python train.py --vocab_size=2858 --norm_place="pre" --rope_theta=2910.0 --init_std_up=0.0177 --init_std_down=0.00196 --dataset="wikipedia_en"
MLP neurons of a small language model. Each row is named by its layer, matrix (down: output weights) and neuron, and shows model dimensions 272-367. Each number is 200 + 30 x the weight over its row's rms, rounded and kept within 0 to 999. A neuron's up and down rows have the sign that makes its largest values positive.
After each neuron's rows, "raises" lists the tokens whose logits its output raises most directly, leaving later layers aside.

L8.down1131,196,186,161,189,197,224,168,228,219,214,191,189,206,241,167,209,144,211,114,191,219,204,204,187,246,175,166,171,163,230,237,213,205,210,208,203,187,231,238,195,204,185,177,172,148,201,276,188,196,213,162,200,198,199,160,213,195,233,212,207,203,144,179,240,214,201,192,256,175,207,260,194,211,259,211,253,184,237,211,266,233,196,200,214,179,212,248,154,174,236,162,171,194,165,212,173
raises: " their", " the", " his", " its", " these"

L9.down473,172,224,206,225,172,189,226,227,242,208,239,226,207,210,180,247,197,163,210,183,243,210,210,156,252,164,188,182,221,204,173,215,169,199,175,210,193,178,254,219,206,252,198,191,189,244,190,252,224,211,107,190,175,172,217,223,210,195,233,207,206,164,148,226,225,178,230,145,169,184,246,173,241,225,183,172,148,214,211,195,230,185,212,205,182,256,225,227,237,212,196,172,204,186,200,181
raises: "ale", "in", "ur", "am", "ales"

L9.down1085,239,225,236,185,196,203,182,180,252,205,270,176,212,200,179,193,194,224,211,190,242,202,193,195,195,213,196,186,177,177,235,177,154,181,214,202,190,147,156,163,227,199,225,140,207,203,150,187,217,223,109,166,209,121,271,245,227,163,209,199,245,166,143,169,265,218,164,183,182,205,240,217,206,175,213,197,160,162,170,249,182,185,180,189,215,228,209,230,186,190,193,196,188,148,257,193
raises: " were", " are", " include", " have", " make"

L12.down813,232,177,183,207,211,177,161,190,189,224,205,188,226,206,182,215,216,191,216,174,120,226,209,213,203,200,182,229,196,254,246,186,190,226,240,265,210,188,186,180,181,256,247,168,217,222,215,212,218,223,140,217,191,197,158,208,196,224,221,161,201,225,200,255,207,185,203,256,196,163,196,210,159,258,235,238,176,235,178,220,254,199,230,236,174,186,215,148,183,161,184,213,236,240,247,180
raises: " his", " their", " her", " its", " it"

L8.down209,160,202,153,190,247,232,211,157,231,187,212,216,213,163,206,244,164,189,199,209,223,154,193,209,175,185,129,227,162,161,226,186,212,267,195,106,156,190,183,254,156,188,195,200,259,201,174,179,167,255,88,214,212,219,143,170,225,257,168,151,211,235,138,179,239,194,205,224,223,167,239,237,151,205,200,193,168,194,245,219,226,223,208,202,250,230,204,250,225,175,144,166,180,188,193,232
raises: "ian", "ia", "ians", "ie", "ious"

L12.down675,219,205,182,194,113,136,187,186,231,218,243,212,147,190,160,213,207,234,182,172,234,183,192,210,219,148,194,244,256,198,157,168,176,225,207,167,188,157,178,186,162,209,202,210,194,172,211,223,202,166,166,213,203,191,134,231,186,175,193,136,193,220,179,203,234,229,229,199,187,192,149,198,217,257,255,193,247,173,215,175,184,202,229,212,156,249,245,197,178,188,236,184,214,249,203,187
raises: "ise", "ate", "ised", "ize", "ized"

L6.down954,179,131,219,176,229,198,230,161,186,187,205,187,203,200,206,194,189,163,170,248,156,251,203,161,178,167,149,202,192,173,201,224,201,198,190,199,231,179,196,202,229,183,214,199,138,184,171,239,245,219,228,234,179,206,196,157,217,172,204,213,185,215,216,158,213,180,220,202,227,206,257,170,249,219,230,196,172,171,220,148,232,204,157,187,239,217,249,207,228,193,198,191,152,209,241,201
raises: "al", "am", "ally", "ab", "ales"

L9.down1068,200,253,220,196,187,209,220,161,274,220,185,183,185,249,156,186,202,189,228,221,175,244,201,228,185,166,188,205,198,156,242,169,179,173,269,237,149,186,233,183,207,205,217,230,236,219,116,219,182,204,182,190,224,221,204,266,231,182,228,142,234,125,201,190,225,171,243,167,201,220,229,193,139,219,208,159,215,171,164,215,188,166,191,206,204,207,205,196,142,181,209,170,156,230,214,181
raises: " were", " include", " have", "'", " are"

L12.down1109,177,280,176,198,164,192,179,220,177,193,194,196,167,179,178,230,224,195,176,245,222,203,169,199,215,141,200,189,221,168,201,158,185,219,183,163,208,283,179,221,161,221,166,243,172,220,191,226,152,217,130,188,221,140,179,183,250,201,177,216,236,192,158,180,188,169,221,230,192,201,200,166,213,200,192,187,174,239,209,151,202,189,177,194,206,248,172,196,195,138,161,199,225,226,198,206
raises: "ud", "um", "u", "un", "ut"

L12.down1061,204,175,193,180,199,157,229,191,169,195,189,139,191,170,180,222,151,239,196,218,191,201,190,189,207,206,182,255,179,182,202,207,209,203,211,242,171,227,240,206,266,182,188,205,143,242,240,192,159,194,278,241,190,264,186,230,220,200,202,213,175,255,181,226,203,178,285,214,168,232,234,215,215,183,201,216,230,195,186,196,240,174,220,251,202,216,185,235,241,177,193,192,174,217,220,192
raises: "ief", "rom", "ain", "ie", "ange"